From a checkpoint of a small transformer trained on Wikipedia.
Size: 11 layers, width 256, 3 heads of 64, vocabulary 825, 8.19M parameters.
Architecture: LayerNorm before each block, tied embeddings.
Training: a variant of Muon for these matrices, 154M tokens, 7933 steps.
MLP neurons of a small language model. Each row is named by its layer, matrix (up: input weights) and neuron, and shows model dimensions 128-255. Each number is 128 + 32 x the weight over its row's rms, rounded and kept within 0 to 255. Numbers have three digits each.
A block is one neuron, or neurons of one layer that tend to fire together. Before each block is what it responds to, as a language model described it from the Wikipedia text at the highest values.

Verb inflection endings. Inflectional suffix tokens finishing a split verb, mostly -ed and -ing, as in contain-ed, criticiz-ing, bec-ame, right before the object or preposition.
L2.up685:108145117103170104103123171166115126131130111098119079149100147126133138122143139109191084074214113146094096141158179150134129146139131127186126075139149055130111154144103092082119078111112156143087087133159085043148131117106118105138150131165155070141135169103151089102152140162115104144134124087102114087112085126109171192096086130120114049110158122173114131106079138184141175098091

Word-completing final subwords. Final word-piece that completes a multi-token word, often a place name, just before a comma, period or "and": Californ-ia, Fin-land, organiz-ations.
L8.up12:113117107166191160096101119148176113117165221122091167100089140044104087147067068169163082142136112152135152075126157111162193150106150158104103116088127167202136134125146155195146126118118137159114117174094104117164059108096180095125135114124124118053169148113111176182118068122107100143148102087125142117152169133152148145128111181103108085161133174169143121111108110140117143130152
L8.up40:112139154104098156114117146090170120151132130119120158106186104127164119160102075195077133128089131110171170057099135154156113125151130062121177161150102133150150112132052176128146132158147090131104155155185148131139135156074131120174096109171134145047095137146158157124097083110084103109089140132067197104177095169191080133139117159113178104126112099085135143137097113120121096102164
L8.up188:094139126107161182152117153101155087195122091149142099093080135092099163140136133132178147119091091076156085145153166159121124107203158143127136180114086147176135112113159149099145162119108173089111074189189109099099078164156178111109083114109045142085172134087209113155148111125127093114166136134030122099087149108187175135107090148131156129168116136136159138104115131162119144140130
L8.up261:130187077036089054165108093156179080128104103155141138109158149130185108159106127122102121181192148133111139143210074119169113080124132081142123144121061149134123132136122148212123117152101167120170112100109121116101079175113241159125078126185118081140166091119140181071102164129089107107109134197086103140095098118211117159157156083138107172157149137136127150134136094160101078099090
L8.up318:142142127143121133132118107118117111082109153108163159144146101094098092106109150094137139118115107053180125114151149134124086098164116079103130146144092112135115091184125120115124135237174183133124072149163069116163089138133139076137155143084125147176162139234185148112143095137114121136090099096120130057112075172179138139110152177121200100109156156112122150127124172129116165158150
L8.up340:083126123083175107112081118068130071123131143132120123148156159136142158116090081064182087184127073123106135138063129113146119084161144125095177156121090145140190153151113075100202198160162146090183099062139150153114160079197122105066127088085074085187124133110129162085149123133152149067146085178139185137134101082130109100073098131145136136180120123149135124134141156177075164109084
L8.up381:113164116109080165101133089129176173163144222115089162199158167142109073079124102157068138093083108109146149103130160103155153145118186146104119187065174111114148186128070115116135178156098121143119115100087150133104075160130128119142161135176102122091126107110150133151114061096116182085128083122171164120111143159159158141128101070135119143145076088103126120129139122157174114093131
L8.up382:150139059145175144175107140088156096119074146117125139087096092136067081125115078144099150156129098079115154167125184125093091124142171115144108172130079127135162169157138154152115122179120173137144143126156082141163098106118154160093061111146111112070152122086130133173170119150066105142080139122081120148142161112161126116152153138142130095105104153112157143109135154127170124111092
L8.up420:095129111148055143115131127198101154157173115137088139133107143091154143088079166137068148152126061125127127134140179168156103103092165111152118142094147099151132138116073142127121160158120123140154106157151153115165105160146084102056063129105045218115094137172129139124140090066169160112102128155052200113133088174122142134167122090125054137141128149164103075112157093086106110177148
L8.up436:062121121119182104142122102131167077099092126064154128147172109119155130163149135123149112189141115101205126143146137115084201068152122119083132213122147130161223082174128090141154181145067109139176069145137140134101123114081137134108158133113105127083107107140149153120149122078115094100139167054081098073122132079104111134148106114116097095137176132115105133103130160205141170206124
L8.up531:102109101126133070153106186135154149136072083140126107127089092148128195104155112120085119144125090102092118163091192125118076163113159097113072124162094094137098097151099091182181179185125170112142167110159107114144089141129159167113176145085107102135081142084131236149126082134142139134125095122153134117050152146112102094129160091134171100099178164137151145128154143139143150129133
L8.up585:102141138072113133112152155122144171122116098116165099080125165088140138133175139144149148070118025156186160148096043089166151095155128124101155170151093166120133124112130107137131141073154193138149109219181116136119162171089165100122151048163121122120131128155129133141076074125105090097112153139064084168145053115192098160110092132168142082099087181103103082125098178138162141136147
L8.up860:080129124115142112123122124135097128147138169136164183117096145143116093164062167143113110104125051092108111111163145155088148191188154142151067149135111161079115076063132146052136193145107135137069056157108130115110144154135204048155109165126111144106149134151138097136108109059106134143143131150151179103100129169091084119109079122088126163181089111163116099155116124160148123153174
L8.up896:149100087129189106168173090088093091116083157145147127113120127176102108128176111116110158055087163047163106091110194097112126127202153138122112127156106114137134152140138199158118067112107180138164154152074119156183099117089123134172206134128151161129143092132121152105062164092181043126185146119052138153125137102169135156117129154149094123142163152114132087147081152118095098102132
L8.up923:075112094069195116124154098118153149084144081126104108151094093113090161125142146097158155121135124138169092123175089103120091166196089079187127128080098181150116047141177115194069138144163218137164126178081118133098087172097186134147126136115127111080153125124171159117098089140145155103106096110101126103140134093159133176158129092142133173103160100162139172113156145159122134136090
L8.up980:073120069138054147141131138127146155183121098152142133138103158138142128154105183097123108135044095119131097160129208129100107178111134103108043166138104159145185126148143151097100126182119203097196131123153083156068049101070164077162081068175072128095134092122159163146156109148092158131150107130100157171046141156161119171107128105137166185136141134032150102151092134123112115144107

Modal and auxiliary verbs. Auxiliaries and modals after a subject, especially the second piece of split words like c-an, w-ould, w-ill; also to, was, had, is.
L8.up27:134162157154179160099166108125119117131159100149149122104126130133156139114136081170195156118073107127017146159105106135116135087103154113145158178143150080117107103154128184162094129154103160190111123173131146161102113119118116151098105090115173115093138119135131127147103160118130124095124131171160091070118143114097170170126127105155123137124188115134105163136121099174114113090112
L8.up113:137159174130099059174113175161129121113133107094142138107126124171076104094081131118081096163161090177099134129069162118107121129133167108155195115191128062123103084098142141128135152096116080119153140114068159130072116098124073155155070096166114170175186134098115101150122129152097110144157100175158106123131111160170125146129107109138136138130161102106135147079174143135151153103138
L8.up343:176139097029115055158162135133171089128110115172157167103113094139141108161073110064141125149095096087129134123081138128087135112173167094136154120148112108057152088183160113149127149132075094165136217154144132088179136066120157108127092142140113134139116163089087104088122114157141127073118118167095127120135175133090164155097103087148134097149165085066097128137150178127176143126085
L8.up353:116101155084184106133156125120097140159100116083163112162163106117184126149116106119173196102091129123134183108120118121081107069105141127167106098129121063121077135154107145132085100116089181172173169144128137122137104057075076157118145087141131185164130140137171157092096139134165143165172169130147117115073127115134101013153118123082122231093162097171089154192154099146110097138156
L8.up390:092085126119123084070128147156086158106183122109130089112130161167148117126149124119135119087156179120168124114086097134113080126167141147075120107212122117116101145114149176155148072129151145127103099162155137100098124103045152123170109147098155146172127145093154054163106164111160118141093119117162124105089074114169148103114136133115123115104106132138108121117160152117075105122172
L8.up418:143196111158125153181148154143083134119122169110115148106121191142142064158108166109158111092056113159146101105066092167141176082137141166125177076122108143137087155163069127115115135079181134177175138172140117139103123118105096158084137165161116110107102146070135094087131077133122172104118084120124104111156166151148076149068053096125107179122163162147124102099058125142132127076132
L8.up540:114112159072171108073058117112118106090124144092151095153124129172122086158109085188116138152081178170099130135064206097091111150140151182124162154116121125103109110057160124124090116121137170168172126033094072073119120102127069081128131112102065168112172136114135124126097155132101140118140096116162084128147153084090141085163107169115127207131177142113081137119130118137124144156150
L8.up636:167110122097091110145151112121106109203116085100146172147160155099173119133119116163147142176039146107108164052084116115090139086158113162143122126122110126064123145130098079103064098161116135097136153135137092101193131156098100155066096158147118091126134101155168185162108146076132122094165107125098140130065110106166132125167125109100078090143175074136071149172183172107122115090057
L8.up706:119078113110083126090130076120131076107168066143204181141173138128154115080120124132091118168123134157091180096059055148105165073122125127152139115110130127131117120131089170106128115145130119091204086156104178075125116147095120104171133123177131081168148087120140146162080110068169085140177119112092110074164079144146118185185105112148090121145162104167093122097079179177094153165163
L8.up770:104141128126095106126100115127120173144157094115127126087089150103085159161055127084063078177115152162077138083145147184111134102102180100120095064128094112131098128135147172191096187153090132110112134118172094124157160149151099159122067100145162159130179064129184117148098112148123160129122167115176082085124142119080113175126107093117144175207151083083086097073113127151113196093119
L8.up797:149118131087069141137103128113169110166173088152089157097155125142166109212133173143107095133113090176114129091102157131148150198135137139117207106133130191100173110131065092151115156149128117131119152120191150100148103160114153135163086104106149117126104135107110160102107131135130088142152104099093164099128096162089125160125093137169164098154145210167102134137099046130107151050137
L8.up932:126167136090167112105115173111171105155099144129206163151077078129137137166120089094154163139157088094086164130085167169148088141167134181102145105152144101164110134138131153132118167139135088112100147109126086140099180110107135145132151071069156135134136080101141106158104105142127097137169153061105119072099108174130133142116092133137090132140185104145175169162166080166090206095106
L8.up944:136106179118110123115173149167171146170136108170129188126151079156129167113153119145154131117078141178106144152132109139096095177128185111142175108163126086133130112101139100112131111152185132147131142125115190111106177110117198090213141136125098076145119131085156135123092212177131130126137094120094093123102061122104112149125064117154165133073130074199147116096089094098087126138177
L8.up954:144138140075163074113140119162168145168113107070183122128051113135163133091113071193107161140094095124140105130110155169142119106157108193117136075150178098112109139079149132078073103134130136088118121125172128177118135130055117117111157113117132168122210086122117128152152137110099130068152117140107134120132114103189108119108137069103152121150098151112110167218180107170141201161127
L8.up1011:128110096102068129153131138137146094073199137101116152175133151152168165199170180080121156121110090156093129126110124140172145121093069184163163142169129122090094134157108171153139181158126193138135111120112138103141112153108114099139111110137136163115140074100186087133104122096126122165112108086109088144099099131152117124147162087106141098182164117137061136153219116081126143080100
L8.up1017:119135074113168183060149129113136144132129093080120102148120107160069147101170149142156125135109153094082125168173112058111083167154101153177119154113149155159109111100100107142117152135085122172134138144098132094070116139124114073162106162136141132068182111114111176153097085083119099122126137150115116118131066117072103127110122086104103190112121063156076145131055162218151189136087

Date slot before year. Tokens that directly precede a coming year or day number in dates: month-name endings (Dec-ember, May, Febru-ary), the comma after a day, and prepositions in, until, of.
L7.up479:128109122137121134141144137102178132151071139128066149198174134064145142148077131160176130124094137151132172111113106169093097082153113073139138102136092136085087154160120107133121095115113150110089066139140153145066153126128077123112076166054124114123102122099099149146142101123136127166187142115147151165185087160087079203131111148161163080069147069168141065129168137130082144109047
L7.up641:100185115081073104160159080168178104110115185147135103103148136074108120195110125125082093121131148142080138153160120168128096126132093144069184096105131046180086132157111164154145127089092133145176136091108183113072118115121169178102144088101121118130116121105169133080122137112124118113138167099150170156098091167053199088169082109163125104075117112153114176131158125143105065177162
L7.up735:159104124123144130096088138133139116063126128171128156155153113132104127114094102159147143065114083099171096117096143150130110072164107101143188149112148114120131161090125125128198153168134168088124130107093153083118122160148130115163090145080154145099140120073115126115163138074180187201124131100095160121088054148086146168123113155188167164125089118129158120083171153157078125190075
L7.up901:093143124089101165117119105101113128136114141134077133132145072203196136174030104156141156095147105087136115115122072082108077078172126072205182121174131116116168095132116137126194111136152126138190069122148134159132135129082106102117091138107131053143093090130110118150138119106098166123138165109062086136156088153127146124165069102152181176109069148129172166054132140144145130143115

Verb-preceding modals and infinitive to. Fires on " to" after verbs or adjectives (failed to, used to) and on the -ould of could/should before "be"; also odd word-piece middles (W-ill-iams, C-an-ada).
L2.up713:139166149151164094100123086116141176113118088102127127180136120128123112150123135150120116113045091152182093101124107151114160154126096114135171109163073106155074092095100128109067182136099103122148110100166118129139148135143109152095124164121176158194106109111158102145059108159091171158168116139178088148184145105154119060188095153180121078149102132087176173182087171155095167149146

Clause-ending punctuation. Commas and semicolons ending a complete clause or noun phrase mid-sentence, before and, which, but, including, as in "in 1950;" or "Bolton Wanderers,".
L7.up74:159167081169116115146119090101072161084144158153098151134127090061101152154097117177139149117100146163123073079109101085149168178165164137134130142109139100146114108074119118139125150107166122081154049132190106074159115148136129056177148085083156167166071164137102120132127125114159123134123124157085116131214114192160066137074130167101065114134094084123112103163123100165193161149166
L7.up448:165132056142125133162091142118133197085189107077118164103136103143127131124063122120082132128104128127092190070093135155151171140120084083056180156116133148200135075137125105107135110143132101138096142086061122164155102083141116104155102154105196149115148153166110134178110141127096101095118093102101122110163141092128134088128155094138136142094080119143107187112128104226164127079188
L7.up666:092199123110161107181159108106156131097135083155171160122130143090140141152133103147088100174124164130043111116167075103117178149136165128146122151071140106087124121144080156115149146095171161132091067105118096105112151123110117179113159147205131129175151122106061129098147161104095157131155171189136134121208061141123121174121092095124112133053152130146160151096128129161168173172124
L7.up1006:164159122126103110086116074199095169157096106071125185130098145122084184158109109132127091117206139091106113160094092141107157138119166077121160141118205102119133127078083133130171150118195121160143086137157121097151150096130157101168119121105157054147040106079126101098071197131163150131114096120089148106119123156119103180127170130118148080091106096132124144148120127101159130128128

Value-introducing connectors. Prepositions, colons, table bars and verb endings that come right before a number or noun phrase, as in "Area codes:", "about 90", "peaked at".
L8.up5:108172111123136162156135128131155101169106120099097142100145072120133111115113171152145122153152083155068206192097123162161123162103170153138179162138185164133124066135091113091189109135070163161161152154133153139139120131078111094090125124078153126141110077140096125163166102050184093099101109131103158125113121160117133074147071121170158100121132199139134106111117139129152113148168
L8.up105:108130035079093190064118090159128107092081171156151120107138111172070081118104103065103084121156135119099089157142104107129090170172151129144151126082152048151137102141187108179136134133156155118121092159147164142142129144098085150163107129081182071151085148137114123095147155108129141140169144058073114131141101123102110111144093072121161107126121164124123159092150104124077107117121
L8.up146:127169138189103146128157109182131157143121121137123166156111153147122085115094125158153110108179151171100119122119184137065090158212173190107108144162138150139230124053116148069041116140164112098107100125144168144110118110086124133147139036084207135132108063142153117108110110152143154136178104146126097150141133182126138089165186092145121176148135090110102115136138107142120184133115
L8.up226:108156181098115073177105128149137154139126170141103179127086131208099154075098125085200136084140182115175132060130144131099107142150117128176151107137122120179168130110122145084121118230103110085137106025117151160125089170111119157117103121068155087105104153134109138140183101089112134146161193061099053159109140034134149090116077134081106121128103150129098093077096106117163133152155
L8.up244:094109154096140130183124134140085107178114140139092157089047129172082180137116185126153164134161162182132193091144122100147148110204123093209167126157124119173151146142081127111125137145084106134158104128151081153117116129111171138120154139086092135145122186127160146086140060138075150125135130109100078110092069100155125141175084179094193147135151135110125181108136110151068175128056
L8.up316:092163115179131148131157181156083098135114133158090094106123132141161153118149097128175136178108112126162175106144157102090122141174159117141094142125193189110099067145174158075112084151196162059150052122135155120106128137116095133120108174090115099115123208213161157104111114082097070131154157074133169199086103093123092130085068119129124217136097161147100190076107177135122079137135
L8.up333:114135090129168103156116174113126182079117133159150181122073101179100137114120159099110136213194071154081111085158111155073111110154154143100080164167138097193114143151113078108144142097157146156150137090140151119082137114147191125136147211124118087024130189141090121134129169139130054132129118160140141114103103131096132086178129119123110143124150122106154174170172147091148130087144
L8.up515:111150127079156168138122122136152112162104124155134097146094145116144118105114177129130109120177153098108142112167115124081106134117164128158116161141174137152122142098102130111232106157116135170146101073141123103127151104168105081170112154128125097108116100133184087151145057139133108108108138030095159121094136096085143153114104111107177131180136120129089190091130122138096146113137
L8.up569:087162119126132141061124153179088126143133199140154106134146118076109166075122142103209124127130086073136137132140062146136086145149131139159168148132160056176103101161114183160142158169116123129103139176122056088130125172115087103092102121125148082155146137182170182147099140143140115055109228095128084179093139178162081112142068132106051085115135150130122213105125078189099154128077
L8.up610:152156096183114101110167114191085076135098151079066112177133137173067147136126101114065138135155111104085174118124101166125126140107121085089138135085132108140118136112123135170105113130095109118139116084150073114111072076100181134100109129049123109138129115172185122088093102112174124125175140138100124142103156172142160194206162159155145121117112110156076118127160104155118156099101
L8.up667:121167171080223114109168198136109140168104189115136104113134050161130128124123118183165119091109142172096137125110133101161115146118150106139167152162161143090111087162137116099152172143138111118191107129127157108117072140168123121150103108114135067113097091061160109150119132113150174161131116128091129058131104072141167120106067076128179138105193121157071108147113201161103118123083
L8.up673:106139115139188138160069136247174142066143135149095152119065186083167127122109110105156114126103139141161126109123179108126145140130091123177100160115114120087101128178035086139143126133080147134119126131121057180139107076152144114127111088168151113140182175106151141101182101148195126097134125161159133099110116126097073080114135166099160142104141085144167160101095174163167111104156
L8.up782:162065129090092162134137140150123169160131153093084073085101173111076191172138118096122144146076110110109182135180108129113089131114191119152094112155140154159171180169119138177153154065131151172161157169204097080142119121103153070147161066104072121145145168088131101088167210087122200179156169049132160132072124175102108122162088122110169176150141106093142129124104156151145107100144
L8.up798:107135124150134147146083160186134102174107089159125138121115117116094125149082140134166107165208135075110154095137123078106089128173118116123163081139109143189125133133055168130127121150134159189146152154152197156121135030180086119156129099108112125150113181132148154160076108113159131080155127065187132169111108097164114186159116118158128141083083130113132123109152172117104070142108
L8.up804:164165185117125194088117167171084160134118154099122115100165143117124103152078196110154174067113062146133210106164138079159129164129125081217125130100059183139114104185103134154072111121131127109100153128165094094199081141102176105066141081144172083202052119155103094096119133174118137078121154184136068119105127106120118074144104096122101130134134099128112113141170170153128130162121
L8.up830:114134112119063143177126081192110143159176152089140104079139158181168082169167062111157078127122092099135141136112110152161161137166097083120164158175175165168125136142139143134103115080107052090162136154136093151085188112189174136088146137113120110117112106109091142055137125069035097106092099126092125170132115097133116107108133154123151179143175090060129153105127170148215231119157

Mid-sentence continuation points. Tokens that finish a word or phrase and demand more to follow: clause-ending commas, infinitive "to" and "of" after verbs (in order to, accused of), and nationality suffixes before a noun (Ugandan politician).
L8.up144:109098136100142097115136086131147137147173147136118115170095161099129092184107119146163132075101126183162126143142118147099142147197144115147137124149123060127143142101164122112179108138154112092070143169121111092126211152104139085040107137129199096153093165169085128100115150121127109130189208195130072137159114133087113080185089131104188118057119151118115157161137142139166123090158
L8.up178:187112110121189095107153147147133159099069084082142099101143131124149118125165083155150150178156094127138111097150156053080099128178103136143083142175080135176092162065084203114132158164144140164072083096068177079085148176132168125123142126126148116162126165081105173133150097137113097135107086143115093168150077166113080199187097127080181138110097104165069126176099045163168091127124
L8.up182:154155152105137150116125144122161137167109000166091161161140145172108116145140124133115156121118113189209120092109133069069104132129170115062120105110143099112118214156168149096170121138171167177123108074074114137104111135087130116097065139095096105140137092094082084159120130147106139123136120126095126149177106092181086137164090139139092160122122134218132125125133116159072194095080
L8.up191:103112150153162124150185160155141166112132090122113129116182084083109134145078145177149137147169091117128178152215127105082150132088120093125207179132152118097195117117127123164130145149103144146072190142160076187127074135122106086094117128136105086147141167152119188087124120128148167097158095091133144071124118109140047122153069098159150150097143114137103141097125079141180141139067
L8.up194:133133204086181166114107118140141124148096151144143096114115138122132113166124155227164136091143149089120135110102101151146118107130141129143185160108159119158172171083108157210145107103093158138137154139170150125125117128162128129125054132151157106124121134161106083127130151101144107145076084108113124164141122185112115176164095103165129124067093101195149208151094150226107100094134
L8.up213:131128113178108110116167182210081121202137143098157095099092173040136048095107120097115143161095144160093159075146099167167115121142160125153138121059145137123087142156109158075136134164116105142065146183108164087111129191140111132099179148144136056118126130128107080168087078167142143151131138085096086090118108108158091137152165135127141135087157152080147117165136123190131101103120
L8.up301:051139138146118101142076148099137119120112166131173150069113129110098135125078136100090145154097136111077188123154113157127116124164162191115119134142147170102045135131144097135147098160054148127055153109126055187140154105103154110133097140144093106131116151099169183095140255197131110156166127106116188131178130110134164140138103122094060185115211127127087129104137143128146148172166
L8.up338:160156132067090121137160063186155124152150139164132127114141125144081109168096117114201110154134181124144080076198103180192126169130134097076080123138138137108086160111117154117142082110108142120152121142104054067087085141130139124087093155123117144091101117081143158120094074124142101150144102119097113122151129110199106128175116137120084146119135117117022135155076138096097131128091
L8.up387:121196097145122194112191142093160152138118183086127157097087171081117102131131128116165148154142142060103091113139128132170119113102178139092119128135143131144140151092143158128178113132113120127060080114129144084142105156103155084144080117142155133101118094118161125091086155127090124124149143118059164166094169122180118147105104050089107127215159104120129081043085147124121111108126
L8.up410:159158097137169142069141123138087109119122135137154168158144110156176127150109121128141144113124165121068145170104081148168136115137141195148161114108164076102098079129134191152144082166141123159142119161179146084143162099173111084078073155083133113083217089094118111125150162078083115074132106147123152097149098086128105109130134066088122111083111127163182174167128110178178113125105
L8.up545:162123112147106124097133111075129136067141175185120129115090127069121093123132177183095154120068159147177137159156124173166150139131169131117083082067192141141141124110136104117129141131106158080098096128110049154152147145144155133089127112106134164143164082131173178163130117105137112077155136112084151093138155136134108145123086115112105117157163117184137148163086044144117074121139
L8.up632:099127116067122111184165198129120191186140127168105163184159119123142136152177143196133064155100147139126110094130165091120165131189161117134160098110104152131129128124116099178077095129118050064131119109161126150065165124131109138066086153124152196115078137173148091157104218157132112107145166090133136054137085125188123125162117131088130117069126121160102177137126136128081106095079
L8.up832:097142074118193086179156148081131198119176166127108139092113110128138120108078093082087100171119179110108137140151138175120105180123163198087137157196133064194128114105102151178092140117092130112094105100096137129176050173099082160099093102176133119162151130127147189174137193140164121095169081098149125133090115112222131151139116184061153098098158113063134161062149175120160094119119
L8.up881:099168080126115085171182158059166155135158156138105134129095047146147100142057139086124141155071153103130078072096137155166114137144134148074171199110154143121122167093135186107115110154142112103167199133087156094158132134098100163103158113129158118149166132118134126142083136115128138156105100117175133091148152166151037143181094140098160097125132109069165172152085117140124106127073
L8.up890:159121111187149087129120041185089115117148093129070160121125147127138182149133159152122107141105112133178075104117110132154100095126166112126160151108160121105085089126128107157191085186112119162170200154082116148094137088128086146085128132112150119144144128173122083160057166205169048120126116085125114133169085133125089196141076034149172091129154100095111154201097130113190138139102
L8.up996:075189105104147130058164123100138094146119081086192092109136098047058121168095124083091030138087164109102138106140137146189136134086152179052110077150103113170078153104144029107091126185140159057140142131111087088104109182118134123134161151133098116147160171153114167187125167138165173155133113073165107098157175124134082106174080137118115107141095144135154121140111111142121181174095

Pre-verb auxiliaries and particles. Fires on the word just before a main verb: infinitive to, modals and negation (cannot, would not, will, could), auxiliaries had/has/was, and adverbs like also, often, cheerfully.
L7.up254:138172123134147105088116124087082109093149114153139134101136128142151066098137074132124152128162156141129093126128085096122208094179184127164177115142116088138106133156108204162122098094038173113124147138107091156096149108090111120120108122095094124148155084089106098111116065128079142069186151127151173127177139152099109115182121147041126156100119164119192203163098087141132148109079
L7.up295:074130148133135116141123153162084070104119104094097107181123148106125175148136102143099193090182134118081076113136117111116135068179131173161129121134160089150162151097097116209158128130101081121103130115090111148119135151063109107098058096170126137140175147115118140101082119117113133136107117108100119089207137132118048176142134102116155107124165128170077199122085129161122143102130
L7.up475:080109130157143101155126094165160185114080159156109163179184100131142185099092118122119114081110146113096159108132122098123140114225141129090142151187111154153093146099116133093181163140121159118168116164151108125085141128109138158103117140105082118113128102108150051154097195141167132141093109131138098171121058115139121090109076125092167142122173130197164176105137186155100137140109
L7.up588:144109167168155160109158135115123168168141082153169133105162121153100150143107122144145193125118094130128123156097063127139153097092135152150169111148176085077131104142081140093154128169173180110108098097174051214111130065129080119114035136119116120123073088088108114122109115146086125155146079119097138093178082071138122178152134151120138101123138151137105145136075101169117182152169

Word-final completing pieces. Final piece that completes a split-up year or country name, e.g. year endings (199·8, 20·20) and Swed·en, Thail·and, Nor·way.
L2.up479:008114111118124173079147130068129099177167029139076136124175154148113146101069133158201101091100154057153136098141156162116098087096120126100120110125112137123127141131111113130100131220162174133148189126103172123170124128105142109133138064170115142151112094121115133132146131148123121131160123117111109044110160102176109097158117117130109118103132112129118150140153175117126131131098

Plural noun endings. Plural suffix word pieces on nouns, often after quantifiers like many, several, five, other: artist-s, lead-ers, organiz-ations, k-ings.
L7.up36:083122100070181127099134160134108095086125109129131147054155151117132114144116124106113166163075092060087090067197096135097149164162165113132131129141153143162163067130102178139109125123175153119081098111142101205131206166127093115131134077119168137179089126167139122178120107125117101150163100152150124126106118136119164165124111135100088124067137111111111108125100150170066093115152
L7.up161:142154081123104150124145175142125132193110157147126199107099097088142133148141128124115109161111146099110066165176070163082111136127199139101132114145161116113170052091161118153075158165120150126133097077100106128157154112182128110181150105067151132121058098076126082104126100146089224149120097096089158110190113056151143132162113088167094140160119144096141204084114147126082140156126
L7.up317:147089071133150119185195128099075100133137129088154129134152085146168215101114077141172119081168141100166129105101085189140172112104138085140110077088131131137133138125126122075101128147152151094143123122121101161125158115177046074095109166140156101139147075090184119109115063140147145148105144164114101172196148159126089146139088117155100137088177185079085145082152132137079136111145
L7.up931:094129110099173162131096192162071155067128110100112129043190092134131118148142153132096166118076150098123106111121084145103124155092155147111170121138147112171173134161096156128085120134153153060077061113153114141100155136165161111155164136144147134169082130122174121132146153154121142149211119116095149131118129113114176140145109068160112132131211197124109105124107137111102151142145

Pre-verb subjects and modals. Word pieces completing modal auxiliaries, such as w-ill, I'-ll and m-ay, and sentence-initial subject pronouns (She, It, they, which, that) right before a verb.
L2.up738:078108121106114139029135120121129138125119089143179155103112102176111086170109137161138074084121159124141098061136099086107197082143149133097178091151124136120092108127105162138133172139120147139113120111106113186189141091110157111177098118155206081223149101081084050145129139128098102084118105106200105123166160143189087120173132131168120125128161117109145204097120157144206150072129